Weights of a small GPT-style language model, trained from scratch on English Wikipedia.
Size: width 448, MLP 576 SwiGLU.
Architecture: rotary positions, no biases in attention or MLP, normalized queries and keys.
Training: 900M tokens, 6865 steps.
MLP neurons of a small language model. Each row is named by its layer, matrix (down: output weights) and neuron, and shows model dimensions 0-95. Each number is 128 + 32 x the weight over its row's rms, rounded and kept within 0 to 255. A neuron's up and down rows have the sign that makes its largest values positive.
After each neuron's rows, "fires before" lists the tokens most often just after its 100 highest values on Wikipedia text that the model never trained on.

L8.down394 [170 133 148  84 148 172 155  69 170  80 136 114 173 140 170  86 158 149 133  97 126 152  69 156  84 114 139 131 189  69 108 149 131 124 128 170  95  94 126 138 122 117 177 133 124  99  29 178  59  91 164 127 161 170 118  80 137  94 106 133 173  91 147  78 123 133 143  93 116 119 157 152  67 113 135 162 192 162 121 153 151  64 172 114  94  92 102 152 162  79 162 123 128 107 139 194]
fires before: "\n", "-", "al", "s", "ă"

L18.down498 [108 108 157 103 106 143 106 196 144 132  78  94 107 148  85 146 171 177 138 125 120 155 101 100  76 104 102 136 162 164 115 148 181  86 118 151 129 113 125  74 132 145 125 171 156 139 125 106 119 118 133 130 183 127 150 112 125 166 172 131 101 109 161 119 128  38 157 104 118 114 165 155 123  66 154  70 118 109  88 117 129 119  97 154 156 135 119  73  62  97 105 161 125 120 140 154]
fires before: " 19", " 18", " the", "ring"

L7.down562 [118 152 125 109  79 116 114 169  82 133 129  94 142 130 164 129 154  95 178 146 175 156  89 199  85 165 118 163 121 115 176 110  89  89 160 139  97  92  73 177 104 111 151 153  92 119 124  96 149 155 141  87 127 117 167  95 161 133 191 150 134 196 100 136 152 177  62 161 155 220 130 124 149 120  72  74 146 133  98  97 104 111  86 128 106 101 119  84 140 115 118 135 190 133 116  84]
fires before: " ", "point", " 9", "\n", "ist", "ed"

L10.down232 [140 110  70 128 140 104 114 127 199 137 113  48 173 150  91 101 127  97 141  72  90 147 154 152 146  94  69 152 161 125 116 142 117 196 133  79  77 171 169 153  97 157 154 183  98 168 166 107 132 123 120 136  72  73 200 154  94  96 123 107 138 179  74 120 178 115 112 106 107 111 104 141 129 137 103 120 176 132 158 174 136 164 131 123 133 131  92 112 153 132 143 151 147 135 165  71]
fires before: "|", "\n", "---|---|---|---|", " the", "is"

L13.down93 [118 164 153 178  93  85 110 147 124 107 144 184 136 102 126 184 132 119 184 122 135  94 101 121 118 135 140 190 122 153 115 115 128  78 121  97 186  45 172  91 125 160 143 115 144 176 111 137 103  89 121 123 141  70 145  94 139 135 163 116 165 115 154 102 138 121  88 194 128 119 169 118 215 135 118 175 128 157  93 135  97 138  90 119  94  87 132 123 115 169 130 149 112 124 138 183]
fires before: "n", "s", " |"

L19.down231 [166 128 167 103 134 181 155 175  99 109  98 147 141  99 139  72 149  92 150 139 138 123 139 128 139 146 142 167  89 120 112 138  71  91 127 133 158  65  79 159 167  61 135 140  61 166 114 114  87 139 154 107 169 157 150 123 125 103 178 138 182  92 144 113 111  83 100 144 110 201 127 103 158 108 130  93  99 152  93 112 107 239 135 144 136  56 185  99 116  62 160 159 106 151 135 154]
fires before: " "

L15.down364 [ 76  84  87 121 145 108  78 117 156 137  71 155  98 112 148  94 103 122 151 145  42 217  81 138 142 104 123 138 126 130 114 131 121 144 120 109  52 151 172 131 124 113 210 159 131 127 112  23 195 114 155 114  84 145 151 149 149 133 190 119 119 154 151 138 125 144  71 123 119 136  81 110 167 118 139 154  81 127 154  80 104 194 179 136 152 109 128 105 112 104 190 120 143 149 115  96]
fires before: " the", " his", "el"

L8.down226 [114 121 151 107 104 129 167 146 154 142 100 129 130 137 123 167 120 122 184 167 114 120 130 123 152 164 108  83 127  99  97 109 132 162  94 141 153 111 119 152 161  93 109 144 100 130 121 134 112 141 137 168 130  92 129 126 132 148 134 164 109  81 138 183  87  66  53  83  77 144 109 159 160 137 115  94 199 113 150 166 167 147 186 126 169  97 136 124 110 151 109  95 129 150 144 175]
fires before: "-", "\n"

L19.down196 [134 131 186 103 103  90 114  97 175 150 125  89 129 114  66 106  85 109 119 173  96 192 151 128 106  93 127 135  45  80 115 130 125 163 199 156 101 112 152  77 151 126 108 161 146 149 153 132 128 139 114 137 120  71 135 138 155 111 108 139 115 142 150 149 142 127 145 159 103 159 130  86 135  92 101 151 126 143 158 142 122 114  92 135 133  82 120 124 105 138 186 147 124 155  93 157]
fires before: " of", "s"

L4.down401 [115 107 134 168 122  84 143 157 142 108  77 128  84 111 129 138 155 157 200 134 126 158 175 161  28 127 113 149 171 156  69 163 117  95 113  95 159 144 113 174 109  76  54 104 134 137 115 117  57 123 185 144 144  87 124 135  91 143 130 113 154 167 103 172  97  61  98 120 136 157 111 152 118 144 106 105 142 138 120 122 118 157 129 115 131 148 167  67 100  65 164  73 144  92 134 116]
fires before: "-", "mp", "it", "ch", "le", "ter"

L17.down21 [146 160 113 129  85  83  92 112 118 112 163 136 115 132 149 125 153 153 127 156  71 126 109 146 106 109 106 104 114 141  84 139 124 132 130 169 150 177  52 170 101 127 120 161 133  93 171 152 134 167  99 196  77 123  67 105 203  69 165 133 130 112 180 121 160 162 147 145 162 170 136 196 163 152 119 140 104 174 116 138 135 131 107 146 135 149 129 106 122 129 182  89 111 139 171 109]
fires before: "il", "di", ":", "is", "b", "n"

L14.down93 [ 62 166 111 155 125 106 167 148 127 148 147  81 124 130 121 154 189  91 120 101 146 141  89 139 122 138 143 150  88  84 133 132 106 134 146 126  99  74 151  72 163 155 101 139 161 210 159 134  87 116 116  70  96  90  75 140 210 126 135 108 159 143 124 189 196  82 137 111  95 132 133  75 109 161 124 121 153 110 121 129 142 189 134  50 123 145 152 141 159 167 149 117 130 130 184  88]
fires before: ",", ".", " |", "\n", "n", ")"

L20.down32 [135 115 117 123 136 138 124 159 122 118 101 118 144 143 123 119 134  64 193 113 132 151 150 107  73 165 117 118 133 125 127 144 100 135 137 113 141 141 174 136 138 123 127 120 162 171  85 157 104 161 157 126 160 146 103 147 131 137 174 102 154 146 114 118 139 163 116 155 139 186 144 117 132 129 109 127 151 111 123  78 103 169  91 160 126 100 121 138 154 150 135 125 124 133 121 135]
fires before: " ", " 2", " 1", " 3", " 5", " 6"

L18.down238 [116 201 177 179 118 172  81 122  94  85 107  99  81  65 169 130 153 114 149 128 130  82 157 169 157 164  93 127 107 163 125 173 137 160 143 148 163 125 113  78 141  94 141  98 106  89 161 166 125 176  74  85 100 133 110 129  86 114 110 115 152 150  67 109 172 111  82  93 143 114 130 171 172 182 118 162 129 168 118 104 115 101 104 137 131  83 129 102  90 137 129 156 148  84 115  82]
fires before: "s", "d", "y", "ative", "ci"

L2.down402 [110 129 151 202  97 167 132 102  65 149 167 106 133 124 119  96 107 131 144 175 101 143  48 126 100 122 128 114  61 127 140 112 128 167 111 134 136 137 131 208 154 211 172 179  88 127 146 115 136 102  99 157  60 171  78 137 165  70 182 138  68 134 127 142 159 166  81 110  72 138 155 115 111 121 200 121 169 116 163  98 183 112 102 149 161 149  96 137 127 133 102  63 194  97 128 129]
fires before: "il", "b", "c", "n", "z", "di"

L17.down165 [233 128 158 105 129  49 157 181 153 109 115  64 117 123 190 104 151  81 140  77 154 158 164 107  97 166 113 174 160 104  62 135 100  96 187  52  91  89  70 188 139 124  98 126 159 147  95  95 113 143 149 143 146 121 170 150 126 134 182 129  97 179 134 125 142 130 119 117 133 160 136 177  80 173 118  89 109 142 101 129 178 137  96 127 124  98 114 101 136 145 197 185 131 138 111 131]
fires before: " (", " is", "u", " was", " "

L18.down548 [103 127 197 187  76 158 117 141 180 158 110 127 168  83  97 150 102  74 108 198  95  94 127 107 128 150 166 126 133 106 147  74 109 152 158 185 116 140  65 166 125 179 135  82 132 120 102 135 111 178 112  96  57 122 157  66 168 184 124 108 121  68 115 130 126 147 156  94 148 131 124 125 174 155 164 126 164 125  89 172 120 145  88 128 162 154 125 163 113 115 127 205 100 152 111 121]
fires before: "s", "ia", ",", "or", " |", "ic"

L15.down422 [106 144 120  96 102 104 115 153 135 128  80 125  89  83 138 136  86 156  85  65  64  89 212 178 173  95 110 121 121 164 165 111  69 141 105  66 197 108  88 171 142 155 174 107 156 123 128 139  74  95  93  90 121  97 102 210 149  80 144 161 180  69 120 124 122  75 134 125 115 172 123  97 126 114  96  86 139 152  96 134 171 200 125  83 102  58 127 107 124 103  96 100 163  92 134 113]
fires before: "ate", "ation", "ated", "ator", "ic"

L18.down85 [131 133  94 134 141 115 155 110 100 133 116  86 146  97 160  93  95 131 129 127 115 134 116 169 160 105  83 136 121  70 146 158  80 115 177 135 156 142 145  58 206 151 100  75 134 127 126 139  99 118 153 124 104 141  85 146 138 127 109 143 144 133 101 155 123 139 188 150  85  84 122 133  68 168 128 119 106  69 128 104 139 194 102 145 131 137 159 106 158 119 161 101 164  86  97 102]
fires before: ".", ",", " and", " in", " of", ":"

L4.down180 [151 163 102 144 179  67 163 156 137 140 147 137 124 136 115 150 158  59 166  88 111 174 113 113 116  97 183 107 169 131  97 118 134 182 118 114 157 133 138 171 146 151 135  68 129  85 116 121  55 111 123  99  84 152 118 134 100 154 115 116 101  52 126 141 154 182  98 152  69 119 148 159 119 172  85  93 153 120 129 176 160 144 132  90 163 108 157 169 121 204 163 157  97 102  85 147]
fires before: ")", "===", ":", "ance", "),", " |"

L9.down488 [127 123 112  79 146 103 171 110 143 142 142 148 134 117  78  91 156 162 160 144 105  89  79  58 112  63 151 135 111 144 125 119 131 113 136 160 156 141 156 107 135 125 119 168 130 132  56 156 144 152 112 154 144  81 145 127 139  74  93 156 147  75 141 104 100 109 138 128 131 102 164 144 174 120 125 152 186 125 156 171 154 186 171 145 143  84 192 144  98  87  40 115 146 100 141 149]
fires before: "ip", "ation", "ated"

L18.down566 [129 115 104 139 113 113 119 101 159  89 109  91 191 157  61 123  99 142  84 110 104 137 151 183 163  78  85  91 150 157 132 117 141 168  73  96  66 134  90 133 159 102 172  90 135 204 159 128 182 126  83  55 201 173 111 181  91  98 129  91 131 102 165 127  96 166 111 119 103 121 129 127  88 147 136 103 137  86  88 141 148 196 143 133 186 165 153 131 112  96 132 108 118 125 153 135]
fires before: "mp", "ch", "ach", "le", "c", "tin"

L4.down554 [176 130 113 161 144 101  65 165 122 115  71 138 116 133 126 197 184 204 196 138 200 115 158 120 131  96  99  97 130  65 117 152  71 178 112 139 155  80 148  89 108  93 189  96 132 124 168 162  77 127 100 143 118 169 158 162 126 113 130 143  83 114  84 107 144 113 147 127  91  77 132 180 100 157 160 100 164 141 108 169 156 138 151 107  97 103  69 107 130 121 164 134 102 147 122 119]
fires before: "s", "o", "gin", "n", "ad", "t"

L16.down166 [154 147 102 139 135 120 108 145 141 109 166 176 115 147  88 151 137 150 141 127  98 126 123 145 142 127 155  53 143 111 174 138  81 165  85 110 109 105 165 135 139 108 121 223 146 139 188 100 123 115 147 181  89 139 183 163 165 112 113 126  75  97 144 139 133 134 146 124 131 146 133 124 135  75 157  95 121 124 147 150 160 135  97  98 119 113  83  84 172 133  83  97 106 138 154 107]
fires before: "s", " to", "t", "re", " ", "de"

L18.down278 [124 101 127 133 120 103 130 152 102 167 114 152  91 114 108  85 143 122 151 148  83 152 152 150 111 115 131  90  83 153  96  52 203 132 150 153 119 169 117 139  70 120 150 129 163 113 131 150 139 128 164 131 136 109 105 106 112 185 137 168 132 126  99 120 139 151 128 182  94  63 158 109 161  92 137  94  74 145  93 171 132 102 106 146 129 107 153 166  75 138 157 143 138  86 103 114]
fires before: "ed", "e", "ing", "d", "t", "es"

L7.down88 [137 142 121 107 157 104 151 149 160 202  77 104 137 151 112 123 126  83 148 153 130 121 104 125 132  94 152  65  96  88 116 121  95 148 111 117 140 152 116 160 114  79 134  85  99 141 168 130  97 129 103 122 122 119  80 152 143 112 145 173 111 113 178  55 129 123 161  54 139 154 117 101 137 122  98  18 178  98 107 124 135 132 133  91 181 179 127 152 111 143 128 130 139 137  75  97]
fires before: "-", "\n", "|", "="

L15.down517 [105 136  85 135 167  83  91 128 134 109 127  92 170 129 127 169 135  99 169 108 178  80 181 145 140 105 103 161 158 111 150 158 124 158 155 100 141  35 143 121 151 101 105 133 116 184 128 139 114  58 132 128 132 147 159 145 104 167  85 163 146 193 135 110 138 177 177 119  70 126 134 120 127 112 137 233 113 102  61 145 127 126 118 133 104 167 134 147 162 155 108 119 192  99 155 117]
fires before: "u", "il", "ed", "en", "air", "ul"

L16.down22 [164 140 150 152  81 119 149 129 136 207  57 160 124 134 122 121  67  95 111  61 134 140 144 132 137  83 160  87 150  98 168 118 142 103 138  94 153 100  86 113 147 103 136 136 104 147 121 123 174 134 106 127 133 138 114 123  52 174  68 139 146 148 103 179 167 160  83 136 150 119  90 186  59 131 152 106 113 105 179 181 185  81 107 169  72 141 117 130 122 104 129 108 110 110 120 173]
fires before: "1", "3", "2", "8", "9", "6"

L16.down436 [155 135 121 121 134 130 196  98 146 138  82 155 145  77 128 164 115 152 168 174 136 135 104 111 102 155 149 134  51 155 169 177 161 123 150 126 182 115 191 155 147  91 124 126 149 156 139 151  40 113 131 113 119 142  76 150 163 108 122 110 152 173 119 102 119 107 112 159 138  86 162 148 130 148 159 150 107 125 104 123 130  88  87 107 174 120 145 114 163 183 177 204 136 156  81 102]
fires before: "n"

L19.down422 [154 173 201 117 123 161 112 169 150 143 148 107 112 153 177 138 159 194 115 173 149 133 113  78 148 132 119  98 119 120 130 114 115 156 114 145  69  94 121 151 158 101 158 132 108 145 112 145 103 177 162 107 131 103 168 135 141 188 156 177 100 104  51 168 141  98  88 133 102 136 164 164 181  75 102 100 132 164 139 135 178 153 114 127 153 139 185  61  84 134 209 141 111 110 114 149]
fires before: " 19", " 18", " 2018"

L17.down331 [ 85 147 137 121 136 105 131  59 114  93 117  90 142  88  72 109 123 135 103  98 195 184 129 232 136 117 112 123 138 127 182 152  68 168 119 100 116 121 111 175 143 128 169 111 163 180 129  81 124  95 186 123 142 118 133  58 180  81 157 131 114 118 135 127 102  95 155 126 136 123  97 147 122 149 105 129  57 113 158 169 142 102 184 120 122 127 117 122 129 111 178 121 114 138 133 134]
fires before: " of", "s", "ing", "y", "ed", "qua"

L10.down305 [168 166 170  96 122 142  57 135 119 226  32 156 155 130 180 163  92  80 173 140 145 134 146 117 142 175 144  88 127 163 188 125 130 140  96  85 124 109 107 113  95 107 132 159  67 114 129 144 176 156  85 120 156 119  99 125  74 119 129 105 113 120  42 108 158 124  79  78  60 126 134 108  89  82  97 104  73 111  88 116 165 121 160 105 148  75 123 109 139 128 139 148 148  97 156 128]
fires before: "ment", "ed", "ing", "d", "s"

L16.down197 [115 116 165 128 125 143 121  97 158  92 153  90 154  85 195 108 137 178 120 125 162 184 115 133 139 117 128  98 100 137 116 119  69 123 123  95 111  75 123  88 133 119  75 153 173  93  75 120  80 104  99 134 129 129 106 138 105 128 118 159 117 126 120 104  98  88 184  56 128 129  69  78 108  74 158 150 103 110  49 107 143 140 115 126 107  70 113  93 160 135 112  67 173 108  79 104]
fires before: "|", "\n", "-", "---|---|---|---|"

L5.down351 [155  68 185 121 167 144 120 131 119 135  96 134 105 119 133 202 214 100  92 130 130  39 122 144 141 169 115 141  86 124 185 172 181 119  79 187  98 125 161 224 129 184 165  90  98  67 184 160  78 167 105 130 154 123 111  88  75 156 147 130 132 179 154 100 110 176 141 166  56 157 140 101  99 162 152 117 116 129 106  58 102 177  84 154 167 140  99 123 105 179 132 156  86 114 139 135]
fires before: "ish", "n", "ne", "on", "min"

L4.down529 [111 110 113 170 120 142 137  59 121 103 150 212 205 132 169 147  95 132 142 160 169 169 130 100 135 127 117 105 100 214 190  82 111 112  93  69 138 161 185 139 115 127 126 130 107 126  56  95 181 129  93 137  76 105 101 103 133 133 156 175 192  86  94  94 125 162 151  78 125 120  97 125 104 131 176 123 120 130 113 121 145  98 147 108  73  95  89  89 126 136 155 120 152 223 114 101]
fires before: "man", "und", "od", "ot", "b", "il"

L15.down446 [111 113 167 116 116 143 134 115 175  95 103 155 155 129 177 183 101 112 177 144 152 118 156 145 123 136 166  99  98 173 178 184 176  88 153 154 117 111 104 119 109  42 110 168 192  47 127 151 116 171 101 143 131 102 140 105 171 142  86  86 102 107  75 142 130  76  38 133 161 105 153 143  29 107 113 115 118 142  81 129  61 100 150 159  95 119  84  93 115 151 128  82 204  64 130  89]
fires before: "ce", "ci", "tion", "ed", "s"

L13.down484 [128  85  88 105 138 138 168 126 105 132 145 146 189 171 142  92 109 108 115 117  63 141 165  89  79 152 141  39  98 121 108 110  79 155 152  93 166 131 194 124 124 147  93  53 126  78  95 144 149  94 160  93 111  66 112 122  39 152 143 117 200  82 137 156 120  94 110  65 113 106 153 154  80 149 110 115 106 115 155 126 128 171 127  61 186 154 103 157 112 173 139 150 157 139  27  87]
fires before: "b", "il", "ur", "cc", "ce", "ak"

L9.down556 [114 102 136 150 138 129 188 164 152 138 140 121 105 157  86 150 117 111 130  99 205  82  74  92 116 151 176 108 140 179 143 133 144 127 141 170 190  98 126 151 121 127 138 111  87 121 108 146 140 181 128 183 167 121 140 108 200 101 133  90 167 138  70 125 100 149 126 135 105 179 171 116 132 145 174 132 142 148 116  95 161 129  88 159 132 134 164 181  76 114 122 135 135 112 172 194]
fires before: "s", "em", "ct", "tic", "ium", "ion"

L6.down509 [121  81 197 107  77 163 121 194  94 111 103  95 161 169 103  78 107 154 118 125 158 132 116  91  89 150 167 135 191  75 136  91 107 140 120 135 169  78  79 125 127 155 142  52  54 117 145 135 104 123 139 128 116 176 117  95 130 143 166 164 140 146 187 157  98 172 104  57  93  94 159 109 167 175 115 129 105 105 131  86  89 112 148 142 146 158  96 132 119 120 157 164  69 113  85  98]
fires before: ",", " |"

L15.down99 [111 125 135  82 135  95 171 137  94 141 205 130 122 191  91 166  88 118 119 151 156 152 138 123  81 162 104 142 135 138 111 139 159 108 145 124 178 152 153 144 109 104 155 124  87 121  94 107 136  66  79 171  91  80 149 137 188 134  75 116  94 113 126 180  43 195 116 189 158  90 149 174 101 185 109  79  99  42 126 121 185  94 128 100 172 155 140  62 141 119  67 174 133 159 158  91]
fires before: "\n", "-"

L15.down511 [122 132 162 158 117  92 145 141 115 157  83  80 132 145 130 132  93 103  59 179 115 121 132 135 116 169 128 108 120 127  99  93  84 129 112  79 117 133 107 116 107 105 108 132 118  90 147 120 165 133 138 135 159 144 128 105 140 140 113  61 115 128 179  94 164 142 128 126 157 189 128 167 150 178  94 109 106 113 108  92 109 152  32 139 134 156 132 122 159 143 170 124  93 112 158  86]
fires before: " |", "\n", " (", ":"

L18.down491 [109 156  67 130 129 118 132  75 156 117  92 145 101  72 213  81 138 164 122 150 146 174 161  96  57 144 130 145 128  97 118  89 146  85 138 118  92 160 135 150 119  91 165 142 123 166 144  86  82 136 133 158  99 151 170 126  82  96 158 123  99 133 127 131  96 145 111 138 127 149 121 106 185 129 141  99 119 146 119 157 167 175 181  49 157 157 232  89 127 117 119 129 141  69 171  97]
fires before: "-", "---|---|---|---|", "•", "|"

L17.down391 [ 95 148 189 163 136  58 133  82 196 125 135 137 107  89 130 124 116 145 150 124 217 133 110  72  89 130 186 107 151 124 167  74  85 159  84 152 106 138  97 147 108 182 171 155 110 134 124 135 150  96 126 132 173 110  95  91 158 209 159 139 126 110 113 108 120 135 158 134  78 117 142 186 154  81 134 182 170 151 129 136 132 100 109 128 117 119 116 157  97 146 105 144 145 137 117 126]
fires before: "s"

L13.down102 [124 134  99  77 154  54 175 192 106  95 154 156  86  54 112 145 139 153 155 154 115 133 137 179 105  86 123 154 108 142  91 120 147 155  98  99 203 128 133  96  87  89 159 149 133 128 108 145 153 108 122 107 129 107 132 144 145  82 128 201 180  63 127 164 124 127 115  93  77 146 131 112 170  85 121 119  83  86 100 142 159 181 154 124 145 114 183 116 162 115 122 179 153 111  54 141]
fires before: "ing", "ed", "ation", "ations", "ated"

L15.down563 [203 207  82  80  88 133 102 157 203 108 196 123  81 162 110 142 207 158 111 144 130 129 160 146 134 143 116 191 162  98 166 122 156 175 110  89 145  98 115 176 156  87 131 121 167 138  95 110 146 149 191 147 165 120 145 147 132 106 116  94  93 116  85  98 113 145 134 164 111  82 116 152 111 142 137 156 117 102 115  73 165 134 137 176 177  59 141 114  95 140  97 143 149 106 118  94]
fires before: ".", " |", " of", "a", "l"

L5.down129 [ 97 128 198 163 144 134 111 143  97 119 163 162 150 165 130 117 126 161 141 161 165 146  79  96 130 108 103 132 133 159 121 116  74  93 106 113 141 121 121 125  86 126  73 139 169 146 133 108 143 126 116 124 134 123 122 169 123 157 106 156 139 105 138 106 137  68 135 109  76 187 216 140 111 123 113 152  99 102 107  96 122 102 108  72 132 143 148  76 141 147  85 154  82 107 122 110]
fires before: " of", " |", "s", "ial", " and", " in"

L20.down319 [126 146 118 171 125 121 113 129 135 200 210  98 112  97 108 128 110  83 162 135  96 101  45 113 139 125 158 111 169 127 106 167  99 157 114 101 122 126 156  85 136  88 125 168 119 120 142 135 129 120 164  56 122 149 121 134 145 124  98 101 121  95 124 144 178 164 136 123 149 204  95 145 121 126 127 133 152 127 168 137 144 134 119 111 121  85  61 108 131 150 147 101  96  97 112 150]
fires before: "),", ")", ").", "–20", ",", " –"

L20.down558 [149 131 147 108 131 150 102 103 140 103 161 139 114 106  52 154 181 150 152 148 127 130 122 153  96 147 190 138  66 180 114 160 162 171 161 125 108 164 142 121 154 128 131 112  95 188 109  46 174 146 101 172 136  96 130  87 172 111 157 122  23 133 115 114 165 137 118 138 109 162 168 120 143 136 105 162  65 172 139 112 122 144 121 138 115 124 104  90 162  63 163 180  98 119 144 146]
fires before: " of", "ing", "s", "ch"

L14.down498 [196 162 132 107 118 163 166 112 136  86 155 135 132 166 159 116 128 100 134  59 105 106  73 146 118 158 103  63 110 133 112 117 143 107 198 156 140 160 167 114 133 133 190 107 140  99 110 142 143 107 132 153  96 151  90 189  78 110 112 100 159 138 158 102  82 144  77 206 184  98 154 165 107 174 100 166 142 102 100 186 103 109 196 104 133 135 121 121 127  81 158 131  78 160  52  72]
fires before: "\n", " Su", " Total", "-"

L4.down540 [118 133  88 131 121 123 126 121 182  62 177 136 114 126 110 143 151  59 136 142 174 158 189  69 175  90  65 142 123 111 148 124 141 130 131 182 157 164 143  92 149  95 137 124 140 167 112 133 132 104 172 160 158 138 126 157 173 106 156 107 162 127 122 111 143 113 140 138 123 134 186 136 135 110 171 119 124 130 156  79 153 108 111 174  85 135  65 108 124 104 149 118  79  70 122 169]
fires before: " |", ":", ")", ",", "===", " of"

L16.down347 [144 116 177 149 128 110 110 173 127 166 126 134 157 118 140 125 150 154 123 189 155 118  62  95  76 167 137 150 121 180 108 138 118 100 122 176  91 136 158 108 106 104 107  90 115 112  93 124  53 109  95  81 124 140  91 172 158 158  59 129 151 196 174 138 151 143 164 197 137 149 113 115 154 147 150  90  84 114 102 131 199 169 110  73 148 108 132 129 129 193 152 143 123 133 155 113]
fires before: "n", "va", "mar", "or", "ze"

L15.down199 [132 155 172 125 155 149 178 147 108 103 184 115 133 133  67 142 107 150 165 126  96 104  89 168 118 141  84 150 122 171 111 180 112 147 103 122 116 118 123 147  35 115 142  84 180 150 140 174 140 134 148  94  99 115 195 110 132 139 132 123 175  96 170 140 212 142 102 175 110  75  89 125  94 127 152 138 143 136 179 126 101 175 107 124  79 110 114 102 139 125 115  73 113 112 162 118]
fires before: "ad", "d", "an", "in", "a", "en"

L2.down159 [ 79  96 139  94  89 117 196 143 123  95 115  83 143 131  84 117 161  66 113  92 131 124 142 151  95 145 128 172 138 147  97 175 169  86  88 166 111 127  44 104 218 133 107 115 123  65  30 116  86 132  61  83 173 130 158 109 129 144 116 138 150 131 169  79 122 157 157 136 115  91 108  88 101 133 113 108 126 118 111 141 142 126 159 100 141 169 180 131 148 150 111 118 147 112 166 108]
fires before: "s", " |", ",", ".", "ress", ")"

L19.down436 [184 143 181 133 125 134 170  99  87 150 118 106 125 132 198 158  87 173 158 122 163 118 129  84 100 150 105 130 124 147 132 115 153 102 132 120  97 131 120 172 100 144 106 158 115  93 134 145 128 107 178 157 139 102  91 135  84 201 110  97 122  87 125 155  77 181  75 173 111 164 132 132 164 190 158 179 178 150 129 144 144 166  93 133 184  82 133 115  65 136 129 123 118 110 198 107]
fires before: " to", "d", "s", "ly"

L6.down153 [136 122  90  82 170 123  55 147 122  61 146 166 127 102 185 126 175 195 115  99 156 152  86 131 108 128  57 116 126 110 140 112 106 129 138 176 120 120 124  93 112 168 153 106 161 165 155 131 116 125 144  91  80  94 115 121 130 110 135  90 176 125  73 129 128 107  92 147 136 110  86 139 148 141 183 121 132 138  72 136 155 169 140 102 169 151  93  89 134 134 153 149  99 106 129 136]
fires before: "\n", "---|---|---|---|", "-", "|", "il"

L20.down338 [164  84 138 131 108 118 130 130  82 126 155 148 126  99 140 131 116 120 130  74 145 121 102 124 128 178 144 113 132 158 153 135  96 138 180 129 140  95  95 120 140  44  76 126 139 157  71 141  86 147 157 101 137  83 137 158  93 122  92  96 202 137 152 116 151 215 126 159 111 159 144 146  78 120 168 103 111 145 144 144  95 127 138 142  66 113 189 135 166 208 135 120 151 145 109 175]
fires before: "6", "2", "0", "7", "3", "1"

L15.down509 [112  72 119  82 101  68  97 128 136 115 176  88 139  62 164 115 144 126  96 112 155 117 164 100 133 120 130  95 173 107 174 175 149 155  88 130  89 136 147  71 127 148 168 173 181 142 114 136 142 131 122 139  95 116 137 148 173 151  96  87 113 119 115 141  89 140 158 125 102  77 177 130  83 129 150  87 183 134 121  91 113 162 125 189 166 157 145 163 176 147 115  88 187 127  69 162]
fires before: " in", " by", " as", " on", ".", ","

L2.down165 [167 179 185 102 137  84 146 154 108 119 134 167 104 199 110  82 121 151 180 123 161 175  80  82  92 156 129 102 158 151  71 149  95 115 145  88 147 138 142 106 156 180 105 177 127 143 155 167 100 142 163 102 122 136 123 108 164  85 175 159 117 120 132  97 137 119  95 121  82 138 141 141  62 142 161 185  65 146  58 105 183 147 190 135 104  89 126 129 124  35 106 120 149 151  76 103]
fires before: " |", " of", "an", "ial", "s", "."

L6.down229 [ 72  68 126 110  76 148 165 179 183 139 159 101 145 145 128  76 137 178 121 141 177  70 116  87 106 128  83  84 171 144 108 122 148 109  87 199 212 115  89 152 160 126 110 154 139 109  58 102 147 108 126 100 162 111 110 131  78 100 150 173 158 175 157 107 109 120 147 150 104 102 171  95 123 162 104 141 180  75  97 117 163 122 129 123  72 182  93  50 155 146 124 158 127 140 124 161]
fires before: " |", ";", ",", "."